Part of a small language model's weights: LayerNorm before each block.
MLP neurons of a small language model. Each row is named by its layer, matrix (gate and up: input weights) and neuron, and shows model dimensions 304-367. Each number is 128 + 24 x the weight over its row's rms, rounded and kept within 0 to 255. A neuron's up and down rows have the sign that makes its largest values positive.
A block is one neuron, or neurons of one layer that tend to fire together. After each block is what it responds to, as a language model described it from the Wikipedia text at the highest values.

L11.gate901 [127  83 132 129 140 133 129 143 186 178 127 106 114 169 127  94 130 108 120 124  52 127 139 122 132 128 154 134 113 150 107 124 139 120 117 182 114 110 116 138  80 118 148 125  90 152 119 121 123 127 130 109 134 174 146 129  95 152  69 146 127 143 144 154]
L11.up901 [126 174 133 129 128 139 121 123 134 112 150 154 127 151 129 129 130  94 140 105 154  96 172  90 144  98 137 161 131 140 125 160 181 171 116 153 167 149 102 122 122 126 174 143  81 160 182  72 117  86 135 135 155 138 171 141 168 130 113 141 110 143 116 133]
Year century prefix

L4.gate9 [151  92 135 124 131 164 115 140 105 124 131 154 129 144 172 122 195 129 133 147 120 131 101 139 153 157  88 154 145 125 124  97 116 144 135 108 121 116 152 100  97 144 147 118 123 156 131 124 148 102 119 129 115  80 109 134 122 120 126  84  85 126 116  92]
L4.up9 [147  87 169 123  91 187 149 121 122 132 151 157 147 135 101 131 157 112  99  95 104 132  96 166 153 160 122 105 120 111 120 145  90 132 123 128  83 115 131 147 103 115 144 107 113 196 107 109 154  80 144 116 133 145  96 137 125  97 119  91 123 118 132 104]
L4.gate263 [112 151 117 157  98 136 107 146  70 103 170 151 157 128 107 164 160 139 169 143 134  83 152 139 161 176  84 168 135 169 118 113 167 143 110 177 106 135 156 117  75  90 124 114 132 120 147 125 120  56 114 138 147 125 157 137 153 154 107 126 147  93 126 160]
L4.up263 [118 119 132 115 122 128 107 146 131 168 139 182 151  85 122 132 117 133 125 113 106 141 122 109 134 174  77 147 144 160 167 173 151 142 122 106  83 147 173 121  79 143 121 157 118 151 143 140 134 171 119  97 115 152 107 124 140 150  91 168 150  80 159 138]
L4.gate930 [152 145 145 146 141 155 111 124 103 146 125 130 136 142 107 133 104 126 143 146 154 153 154  97 183 133 102  75 136 123 128 140 124 128 112 151 124  76 104 166  90 145 135 135 145 114 159 110 151  89 100 159 113 121 101 118 114 124 172 122 136 120 119  99]
L4.up930 [126 130 148 134 165  87  94 183  92  93 133 141 135 119  81 168 110 154 139  99 166 120 169 110 149 131  60  88 124 132 153  88 150 177 121 137 104  97 116 112  95 123 167 120 150 140 146 143 150 120 129 132 124 153 131 114 131 113 110 123 146 123 139 149]
L4.gate976 [131 128 155 107 180 130 134 130 133 167  96 142 108 112 126 130 158 115 146 121 108  84 100 134 146 177 112 166 154 114 168  89 109 115 136 141 168  83 178 106 161 139  97 122 140 113 125 157 145 142 118 158 103 161 133 118 129  87 129 115 144 146  74 145]
L4.up976 [109 101 131 114 108 119 168 125 128 108 135 148 110 134 131 127 107 136 142  97  74 128 170 121 164 148 107  97 135 167 154 135 108 135 187 121 101  98 109 139 142 122 105  83 125 141 149 105  98 133 120 140 109  96 159 114 144 178  86 126 148 143 173 102]
Year slot in dates

L5.gate10 [107 120 184 117 180 128  95 122 125 116  95 143 160 148  92 129 123 103 108 119 113 146 130 110 139 121 118 143 186  57 123 139 133 142 152  81 118 145 151 133 101 138 155 155 170  92 111 171 148 154 145 142  78 128 126 108 137 112 125 118 145  96 126 155]
L5.up10 [102 172 148 117 126 126 135 112 123 130 105 122 177 119 111 111 128 173 123 145  98 130 181  87 116 109 109 174 117 166 156  99 126 114 110 114 115  91 105 118 144 134 107 172 153  93  99 111 117 127 113 120 146 166 141 154 100 107 147 168 102 103 166 165]
L5.gate125 [164 122 101 181 152 130 110 148 129 130  96 153 134 110 107 196 127 120 117 134 158  67 134 156 160 117  89 153 106 141 149 165 110 178 174 124  86 173 130  77 146 126 135  76 111 141 143 158 179 123 154 125 123 105 115 109  93 133 101 138 122 109 140 128]
L5.up125 [126 143 136  88 117 111 131 123 131 121 122 169 135  82 106 118 132 114 129 130 129 125 139  85 134 109 107 159 124 129  99 132 166  86 155 102 145 127 126 127 113 110 148 115  90 121 181 107 154 115 103 150 147 142 117  95 107  82 123 175 159 139 112 151]
L5.gate236 [155 116 100  99 153 120 119 128 155 144 134 170 182 119  87 125 136 111 141 108 185 100  81 137 113 154 146 126 115 112 119 111  99 142 147 128  88 129 135 109 168 119 112 102 144  99 107 136 114 159 141 140 133 149 119 116  89 116 106 142 124 112 146 104]
L5.up236 [108 146 158 118 130  83 126 143 120 100 110 160 133 121 108 126 137 110  98 144  84 139 124 164 149 149  60 133 116 141 148 143 115 100 123 118 145 138 167 123 152 161 107 147 173  98 172  84 119 123 129 118 152 129 111  90 147 139 111 122 153 118 117 117]
L5.gate299 [132 133 152  95 107  86 117 114 139 151 130 131 107 120 152  52 109 105 110 115 143 107 130 136 128 134 153 144 143  77 122 123 153 102 141 110 110 169 145 142  80 133 140 152 122  99  89  92 134 110 109 123 148 158 121 136 108 113 122 118  87  96  97 106]
L5.up299 [160 133 153 125 134 124  84 128  94 122 128 170 148 109 166 155 138 125  95  95 177 112 146 147 108 167 107 163 112 105  81 145 116 109 135  89  82 127 118 185 191 132 135  98  94 125 127 151 120 138 103 151 143  91 122 141 152 140 117 170 107 154 123 125]
L5.gate317 [143  85 142 163 103  73 159 121  99  93 112 129 200 109 129 130  92 131  88 134 111 165 162 101 122 119 112 111 165 158 114 154 128 103 144 135 159  77 135 137 121 139 106 139 105  81 125 129 138 151 138  97 112 114 129 157 131 153 111 141 109 114  85 155]
L5.up317 [107 131 125 129 135 152 128 122 102 150 128 157 118 104 155 141 132  88 143 120 106 140 130 117 165  66 132  88 158 181 104 116 158 111 135 149 154 133 110 136 111 166 139 101 162 127  93 147 149 119 176 123 143 140 100 133 126 154 116 113 129 133 123  69]
L5.gate420 [132 107 150 119 117  91  97 136 137 103 126 111 153  99 129 106 137 113 147 139 120 152 104 153 118 178 112  80 161 140 144 109 141 117 111  95 113 152 168 120 129 143 151 124 153 113 136  97  97 150 109 129 106  96 130  61 101 121 130 115 140 128 111 105]
L5.up420 [120 103 142 110 113  87 118 119 162 129  76 161 191 149 132 151 165 129 127 182 124 134 119 104 117 115 143 167 160 150 144 100 119 114 117 122 116 157 112 147 108 141 158 143 177  83 116 130 111 124 124 118 163 176 127 108 171 145  94 115 159 122 134 147]
L5.gate468 [ 90 124 193 104 151 144 118  90 199 119 114 156 160 134  93  71 113  89 141  88 171 124 107 138 121 125 152 128 116 116 146 128 167 101  70  99 149 119 205 171 130 106 136  71 134 132 143 151 185 161 171 120 104 102 128 118 128 103 128 133 145 140 167 165]
L5.up468 [ 76 146 120  98 148 167 164 137 135 156 102 171 153 148 120 164 119 146 153 130 138  91 131 155 103  78 102 141  81 133 122 185 146 105 135 125 145 140 159 160 122 140 138 106 140 152 157 116 126 103 107 105 175 130 137 105 110 141 114 136 159 104 156 118]
L5.gate555 [ 93 151 153 106 100 162 158 100 129 132 155 105 134 162 139 152 125  88 119 109 126  96 112 113 124 114 159 115 140 146 114  90 148  92 110 138 123 164  85 149 130 109 110 102 129 153 153 157 179 126 119 112 146 144 114 154 103 143 135 130 119 107 107 132]
L5.up555 [141 132 126 180  96 144 128 128 104 169  98 118 105 100  85  66 113 103 122 156 109 128 142 137  98 160 165 107 128  71 116 148 146 118 132 112 116 149 123 100 114 120 153 114  75 139 111 152 133 105 161 103 126 136 137 192 132 136 111 109 105 114 116 172]
L5.gate889 [108 118 153 119 134 153 112 104  61 120 146 138 110  72 147  95 113 129 131  92 110 111 133  91 138 111  83 149 122 126  88 114 157 154 181 114 113 127 110 110 119 181 154 134 164 117 142 142 136  91 104 125 127 150 133 109 151 137 122 125 132 117 164 131]
L5.up889 [133 133 154 131 146  94 134 113 124 118 105 169 195 167 137 100 122  93 112 154 105 152 126 116 118 186  94 121  89 113 141  97 120 133 131 122 134 117 122 101 118 111 129 149 117 109 109  79 125 115 124 162 144 167 153 122 129 100 144 107 117 139 138 161]
L5.gate943 [155 150  84 141 112 107 133 137 139 109 139 110 138 100 153  98 108 141 135 137 123 127 109 135 117 145 124  91 132  90 148 116 150 146 106 132 145 135 119 132 131 140 161 119 168 124 117  82 119 121 126 123 118 142 120 143 144 112 138 115 151 151  81 140]
L5.up943 [138 139 106 129 152 116 144 105 109  97 173 132 139 108 150  83 145 125 107 108 135 143 111 135 135 131 111  89 132 109 138 137 170 142 129 124 135 151 150  93 147 121 159 120 163 123 160 131 121  96 145 132 135 100 166 134 116 145 132 112 131 101 141 105]
L5.gate1226 [108 149 144 146  87 140 130 132 117 103  94 158 139 118 116 142 133  77 139 155 157 119 126 110 109 138 123 117 128 134 112  71 125 150 159 120 166 102 126 141 144 118 119 112 102 106 127 115 118 145  72 175 141 142 128  85 136 132 136 125 100 130 149 138]
L5.up1226 [123 174  87 117 160 156 139 180  59 133 113 163 141 132 139 136 101 116 129 156 144 133 146 124 161 100 154 134 150 133  98 111 152 102 130 101 125 103 126 165 126 119 147 142 152 139 127 119 119 136 169 140 157 160 111 129 160 107 120 171 123 118 144 156]
L5.gate1380 [120 138 149 133 142 123 117 141 134 105 139 101 127 155 139 124 111 108 142 105 130 137 141 101 152 155 144 153 127 142 110 146 153 137 113 158 114 160 116 130  91 152 128 149 112 110 158 126 146 109 120 115 133 119  86 151 116 151  80 106 136 103 115 114]
L5.up1380 [135 140 105 120 117 119 110 136 106 132 116 115 130 155 125 125 132  85 119 147 122 138 155 136 132  96 124 166 152  94  77 184 122 130 130 153 159 158  99 109 136 182 119 177 108  97 125  72 139 101 133 109  62 147 145 122 150 114 122  97  95 122 141 112]
L5.gate1438 [145 125 158 103 152  80 147 103 165 127 146 142 108 141 112 148 132 134 187 158 138  85 167 124  77 107  77 169 151 146 143 136 158  92 108 191 132 112 100 149 113 143 136 117 151 151 167 129 115 140 127 151 113 135 155 104 132  98  97 149 139  92 141 156]
L5.up1438 [127 136 127 119 120 162 151 149 109 122 127 156 151 149 117 100  69 114 106 112 122 129 135 150 153 125 171  67 164 138 143 168 159 149 189 114 150 153 109 106 147 140  94 109 111  85 124 117 113 134 144 150  66 137 108 149 136  96 129 122 136 156 124 131]
L5.gate1440 [ 84 119 122 132  99 116 141 143 128 138 144 154 130 119 172 119 155 114 177 101 132 119 133 107 150 184 123 111 184 118 115 120 158 118 134 136  88 118 135  83 112  82 151 127 162 150 102 117 130 152 158 148 131 142 137 134 131 109  85  97 100 111 132 120]
L5.up1440 [140 123  93 116 141 130 104 124 118 151 105 109 127 115 149 109 154 150 119 139  86  90 114 174 114 121 150 125 140 123  89 135 111 120 107  79 114 150 106 130 143 156 144 147 145 107  62 121 150 153 104  70  58 140 165 106 112 170 154 148 182  98  95 115]
L5.gate1461 [ 95 131 101 150 103 144 164 164 170 148 116  88 115 129 134 137  94 115 119 172 130 126 144 136 179 130  84 171 114 118 113 143 125 137 168 164 139 146 114 121 152  99 102 128 187 142 160 144 145 119 125 132 122 134 130 129 124 137 132 152 151 140 110 161]
L5.up1461 [124 166 104 111 136 104 114 140 128 141 134 150 114 134 120 101 118 101 132  97 173 106 125 104 156 125  99 132 146 120 185 130 122 130 137 145 100 100 149 121 141 191 106 104 154  97 144 143 139 132  76 109  89  92 160 117 131 158 183 153  92 146 105 153]
L5.gate1530 [119 142  88 138 165 110 133 126 179 162 102 119 157 138 110 134 115  70 139 148 166 135  71 126 132 160 130 112 151 131  98 126 127 131 134 107 129 138  90 153 120 119  89 132 156  84 105 110 135 130 128 107 143 122 108 128 111 120 134 154 106 133 156 164]
L5.up1530 [141 115 158  96 173  96 151 124  98 137  98 119 130 147 148 138  76 155 104 104 134  86 120 148 135 113 137 176 147 140 125 164 151  81  91 140  92 106  93 111 118 149 116 150 168 105 161 109 110 140 125  98 107 154 111  56  97 106  89  96 156 139 128 117]
Word continuations, table totals

L4.gate43 [137 103 176 124 141 161  92 123 156 110 142 127 131 100 142 149 145 184 104 135 123 127 105 108 170 129 141 139  87 141 130 128  95 151 132 124  98  92  97 133 100 127 112 112 174  95 130 125 168  97 148 118 154 108 139 143 157 135 133 111  69 133 136 135]
L4.up43 [129 115 115 133  81 112 127 115 167 136 146 129  60 107 145  99 144 112 135  83 130 140 161 175 130 157 145 131 114 142 139 143 128 129 121 105  93 113 160 136 143 108 101 100  96 127 113 136  84 122 182  97  91 116 127 135 127 170 152 156 113  92 151 149]
L4.gate720 [161 133 130 142 136  59 111 136  94  88 133 178 134 152 149  79 161 147 194 131  86  94  89 105 169 113  90 123  99 146 172 133 133 108 114 106 112 116 102 140 110 127 111  87 194 114 174 134 134  82  98 109 123 143 123 144 117 128 128 146 173 121 121 112]
L4.up720 [ 94 154 107 117  83 141 128  81 105  95 145 135 157 131 127 137 125 150 118  93 149 104 103 126 143 127 164  98 136  85 132  97 155 126 141 114  74 153 147 145 116 135 169  95 118 100 180 120 121 125 139 127 119 125 142  86 105 165 160 115 144 151 100 135]
L4.gate1416 [103  96 137 125 112 147 149 159  91 131 164  85 112 142 128 122 148 106 107 117 129 102 126 123 121 141 145 126 149 145 126 130 106  95 103 135 134 125 103 118 108 124  88 103 141 110 165 113 110 145 136 110 119 126 180 123  96 126 159 149 145  91  94 144]
L4.up1416 [128 149 103 141 189 118 116 106 135 120 124 158 140 111 118 101 144 117  96 141 117 114 138  86 154 102 131 172  93  78 173 152 136  88 126  80 136 108 150 163 109 149 119 136 132 128 112 110 156 129 130 148 151 145 109 117 165 109 139 135 127 147 133 147]
L4.gate1514 [156 150 186 160 125  91  84  94 108 114 122 179 145 149 147 168 143  78 109 126 142 132 141 116 127 113 135 179  99 131 183 105 134 119 145 124 136 142  83 102 161 147 122 119 143 111  87 127 100 157 121 136 128  98 141 119 122 133 113 106 107 123  91 135]
L4.up1514 [133 133  88 163 123 103  99 177 131  93 109 115 130 126 140 116 111  97 116 123 129 135 113 125 129 150 107 128 150 117 133 125  89 152 137 148 139 149 115 150 115  83 134 135 139  63 125 157 193 106 110 104  77 127 133 103 188 138 145 127 120 110 149 184]
Sports table cells

L5.gate39 [ 99 107 111 137 111 106 131 120 133 124  60 119 116 175 109 115 109 167 146 122 118  81 105 121 174 173 132  91 115 176  96 117 116  99 140  95 165 125 135 120 113 108 134 137 153 132 118 103 142 127 152 164 137  79 120 123 151 103 125 152 121 144 175 149]
L5.up39 [140 128 110 135 155 118 141  92 107 118 116 163 111 138 146 156  90 107 135 124 103 134 122  96 116 116 126 128 152 165 127 117 107 131 129 121 136 150 114 170 112 154  93 129 176 137 125 184 177 141 150  60 126 136 106 106  71 115 154 171 133  91  86 138]
L5.gate47 [125  88  91 114  48 150 117 111 120 157 136 171 162 131 166 123 112  96 127  86 145 124 118 137 128 114 101 144 168 167 107 141 117 129 121 119 125 127  99 153 103 122 135 124 148 128 128 130 140 152 132 148 116 137 126 100  84 178 156  85 166 127 143 160]
L5.up47 [115 115 141 133 131 126 133 171 110 117 112  95 157 160 180 150 137 134 104  94 143 108 123 165 141 127 153 118  93 121  85 114 120 131 147 160 131 147 149 108 126 128 114 175 107 160 106 122 140 139 150  97  69 146  85 131 108 129  85 148 112 122 159 153]
L5.gate143 [123 110  77 114 137 178  87 116 124 117 136  89 106 144 102 140  92 121 144 118 160 106 120 133 161 150 139 156 170 135  95 143  95  98 191 114 124 147 171  87 140 111 137 124 113 140 123 124 156 131 128 108  84 103 142 124 130  99 124 112 122 151 135  68]
L5.up143 [125 109 134  98 148 119 143 154 137 120 127 160 114 124 160 114 122 136 185  75 137 152 117 169 103 142  84 144 154 173 130  98 116 103 136 128 138 131 144 148 139 106 133 115 140 155 137 115 123 153 107 125  99 135 142  83 134 107 141 139 125  89 124 109]
L5.gate179 [122 118 138 148  84 150 155 134  99 129  81 124 170 116 108 158 121 137 145 122  97 120 128 156 146 138 169 134 131 141  84 136 150 117  97 124 125 116  92 170  62 156 112 167 108 200  85 159 140 149 115 121  96 136 101 149 129 113 119 125 118 146 138 111]
L5.up179 [133 136 128 104  65 155 153  86 104 173 123 152 135  93 137 131 125 105 150 122 123  83 169 145 173 157 138 141 114 124 129 146 117 146  77 157  78  87 102 127 112 167 143 138 116 156 108 156 172  90 120 113 121 138 105 142 159 139  99 157 115 161  79 121]
L5.gate398 [126 131  89 147  90 106 113 169 124 131 158 100 127 124  89 117 133 108 111 110 126 159 190  99 118 117 176 156 135 132 159 146 101 120 117 120 128 161 100 168 145 108 107 136 122 147 131 146 129 156 117 194 141 104 146 134 131 130 109 111 136  97 132  77]
L5.up398 [118 124 115 120 135 146 122 145 136 106 147 134  94 119 102 146 110 109 117 127  74 131 103 118  98 144 119 117 161 134  82 119 137 119 136  56 104 116 108 173 130 173 141 135 104 125 125  96 109 140 149 137 118 113 158 143 185 140  71  91 132 130 124 148]
L5.gate546 [121 132 155 156 134  98 153  92 147 117 109 155 116 118 104 133 139 150 135 103 103 127 125 123 139 105 154  94 147 106 139 112 116 129 139 111 125 134  92 150 139 124 152 114 112 170 116 114 132 121 146 153 125 146 125 116 145 124 126 105 165  74 176 154]
L5.up546 [112 123 142 170 141 115 142  81 162 110 134 152 113 114  93 133 113 156 130 121 122 129 126 134 151 122 134  98 109 113 126 111 144 121 144 105 152 109 106 127 122 153 167  79 120 162 107 127 101 122 119 129 107 117 109  86 113  87 139  82 122  86 171 159]
L5.gate631 [136 124 121 132 118 106 122 166 168 139 130 159 142 152 152 151 183 116 146 102 102 142 124 116  85 166 127 166 157 116 134 131 107 106 114 116 144 138 128 142  99 143 163 111 113 129 121 143 139 125 160 119  83 163 105 124 149 117 182 147 135 101 144 158]
L5.up631 [125 122 157 111 117 140 160 136  83  99 103 147 119 117 142 131 142 135 112 127 121 116 156  90 112 144 127 143 151 180 154 102 113 134  97 150 131 133 130 153 125 148 182  91 155 161 111 104 138 133 120  73 123 123 104 142 109 131 170 107 127 112 110  96]
L5.gate705 [105 123 136 118 121 166 122 147 134 117 122 163 105 171 128 148 148 114 136 102 113 124 110 129 151 144 127 133  90 137 141 140 118 137 147 112 145 132 126 111 150 153 165 120  98 149 144 139 134 158 104 118 107 144 146 122 140 131  95  98  94 129 112 101]
L5.up705 [154 119 149 125 141 153 132 109  92 131 105 150 158 125 108 181 140  89 125 114 130 140 121 138 167 143 126 129 120 140 133 132 170 133 126 117 136 114 140 126 131 145 155 153 127 134 140 124 139 109 100  98 139  92 119  86 119 128 121 115 114 122 107 148]
L5.gate737 [101 106 122 130 149 150 125 117 125 116 145 105 143 117 161 168  94 153 125 120 142 113 141 138 124 146 115 161 105 132 110 128 121 122 139 146 104 143 144 127 147  87 129  96 137 151 115  92 115 144 124 116 162 137 103  89 124 137 148 170 137 126 162 106]
L5.up737 [122 119 135 134  75 173 125 110 105 143 110 111 108 130 124 150  97  81 125 141 130 121 120 161 127 139 116 162 132 113 128 195  82 129  91 129 112 160 137 109 157 101 145 141  91 107  98 145 116 145 137 120 176 123 123  82 119 157 136 149 108 160 153  92]
L5.gate765 [ 97 127 120 107 165 155 110 124 112 111 153 112 133 172 119 161 126  85 105 125 151 116 116  95 190 127 124 128 125  91 164 116 165 138 125 136 111 118 104 161 151 118 131 124 105 123 112 135 143 133  81 107  90 142 138 182 159 126 139 143 127 111 121  99]
L5.up765 [123 131 123 143  93 122  92  99 141 131 148 145 154 116 123 169 107 133 109 168 112 116  83 147 139 132 122 119 105 148 110 133 163 120 140  75 127 159 143 133 128 147 125 133 141 156  94 113 135 140 125  89 165  68 126  93 162  78 153 112 131  96 143 161]
L5.gate1089 [115 123 141 106 148 174 157 115 150 148 100 128  64 119 171 126 103 120 141 147 172 120 137 153 124  89  95 122  99 153 105 169 132 138 130 154 106 160 176 156 119 132 116 101 114  69 111 121 105 112 101 158 137 120  53 137 151 150  85 129 125 112 123 151]
L5.up1089 [106 116 128 116 120 132 180 137 150 146 114 130 119 118 144  94 139 128 101 141 117 111 192 146 127 123  92 123 127 112 133 179 129 130 122 114 115 153 183 143 168 149 152 126 137 118 167 139 129 120 122 131 166 126 134 136 113 161  87 118 133 145 111 131]
L5.gate1190 [ 92 148 167 127 135 177 117 138 137 167 149 157 117 144 138 124 108 128 122 143 131 120 144 161 134 134  62 126  65 147 124 158 107 129 157 138 158 117 165 108 105 134 188 137 127 108 140  80 118 146 145 138 134 104  92 121 134 159 150 144  69 155 109 111]
L5.up1190 [140 112 140 151  92 159 127 117 139 147 120 126  86 107 126 125 133 112 118 146 116 109 152 161 131 153 135 154 133 109 113 145 133 124 152 124 118  98 138 142 137 112 142  91 179 150  79 137 133 147 139 119 106  99 146 158 116  98 150  84 151 137 116 131]
L5.gate1247 [105 128 128  92 131 139 115 144 130 148 124 112 123 124 131 164 141 111 129 147 173 111  98 115 154 196 128  97 128 135 114 110 183  94 102 109 127 142 131 120 142 126 135 119 140 116 142 141 140 158  96 143 151 116 137 145 126 115 130 152 142 158 107 124]
L5.up1247 [120 142 102 139 117 162 116 138 120 103  80 109 135 139 134 159 126 145 123 161 159 127 118 119 123 103  82 137 149 129 143 136 161 100 133 112 112 156 118 121 114 127 186 119 136 119 122 109 124 152  75 123 179 130  75 104 127 113 108 145 104 151 122 151]
L5.gate1326 [145 140 122  80 151 138 159 103 101 116 140 105 123 138 118 165 117 137 156 125 143 110 111 119 128 116 108 165 156 161 168 148 125 138 120 108 149 142  93 129 100 119 110 113 167 170 134  87 163 119  73 153 152 158 115 130 120 155 129 136 132 109 106 129]
L5.up1326 [130  89 129 167 116 139 119 142 141  91 145 166 155 125  95 129 106 174 102 135 138 132 134 187  85 136 133 150 125 145 128  99 113  96 130 123 138 150  99 121 101 134 120 126  98 149 122 181 127  97 120 181 118 161 164 116 106 137  88 110  99 135 143 150]
L5.gate1363 [128 107 138 178 145 113 108 110 170 140 158 152 152 148 115 125 130  57 128  53 129 145 137 132 142 140  85  94 125 110 111 149 141 181 136 131 108 144 106 160 126 137  98  98  86 147 111 122  90  98 141 111 157 139 104 135 130 109 129 115 100 110 145 105]
L5.up1363 [112 140 178 151 126 164 136 133 160 113  97 172 125 146 120 129 114 158 188 138 117 123 117 142 157 125  76 118 188 108 152 180 149 132 129 127 144 161 104 138 114  73 132 144 130 122 138 156 145 108 137 125 155 159 131 117 142 132  95 153 118  98 105 110]
L5.gate1435 [124 119 163 151 115 121 121 131 132 133 124 166 127 132 182 107 142  95 102 124  94 104 166 142 112 128 118 149  83 140 110 148 157 130 133 133  85  91 123 123 106  91 120 116 146 150 134 132 129 127 118 140 111 102 112 108 167 138 158  99 134 107 120 149]
L5.up1435 [130 129 158 119 130 144 117 135 152 144 111 114  75 111 147 101 156  72 118 119  92  91 132 149 160 190 126 118  83  88 156 163 139 153 121 156 121 105 140 117 119 118 143 122 139 126  83 150 114 137 109 169 105 120 151 154 125 106 123  87 128 111 138 105]
Year slot in dates

L11.gate915 [ 77 157  92 142 112  81 113 125 157 107 155 148 101  94 117 124 151 114 109 124 122 162 150 104 157 131 138 121  80 119 139 113 127  83  71 104 111 126 135 132 112 158 106 137 139  99 138 125 140 137 158 154  97 143 121  91 132 159 127 166 130 117 115  93]
L11.up915 [134 147 126 145 106 121 120 101 131 122 107 145 149 134  61 136 144 162 124 122 102 125 110 135 159 124 111 131 117 118 171 128 141 127 133 134 122  92 149 102 134 126 121 113 108 123 140 145 149 109 115 107 118 138 102  96 185 132 145 146 168 149 100 179]
Statistics table cell numbers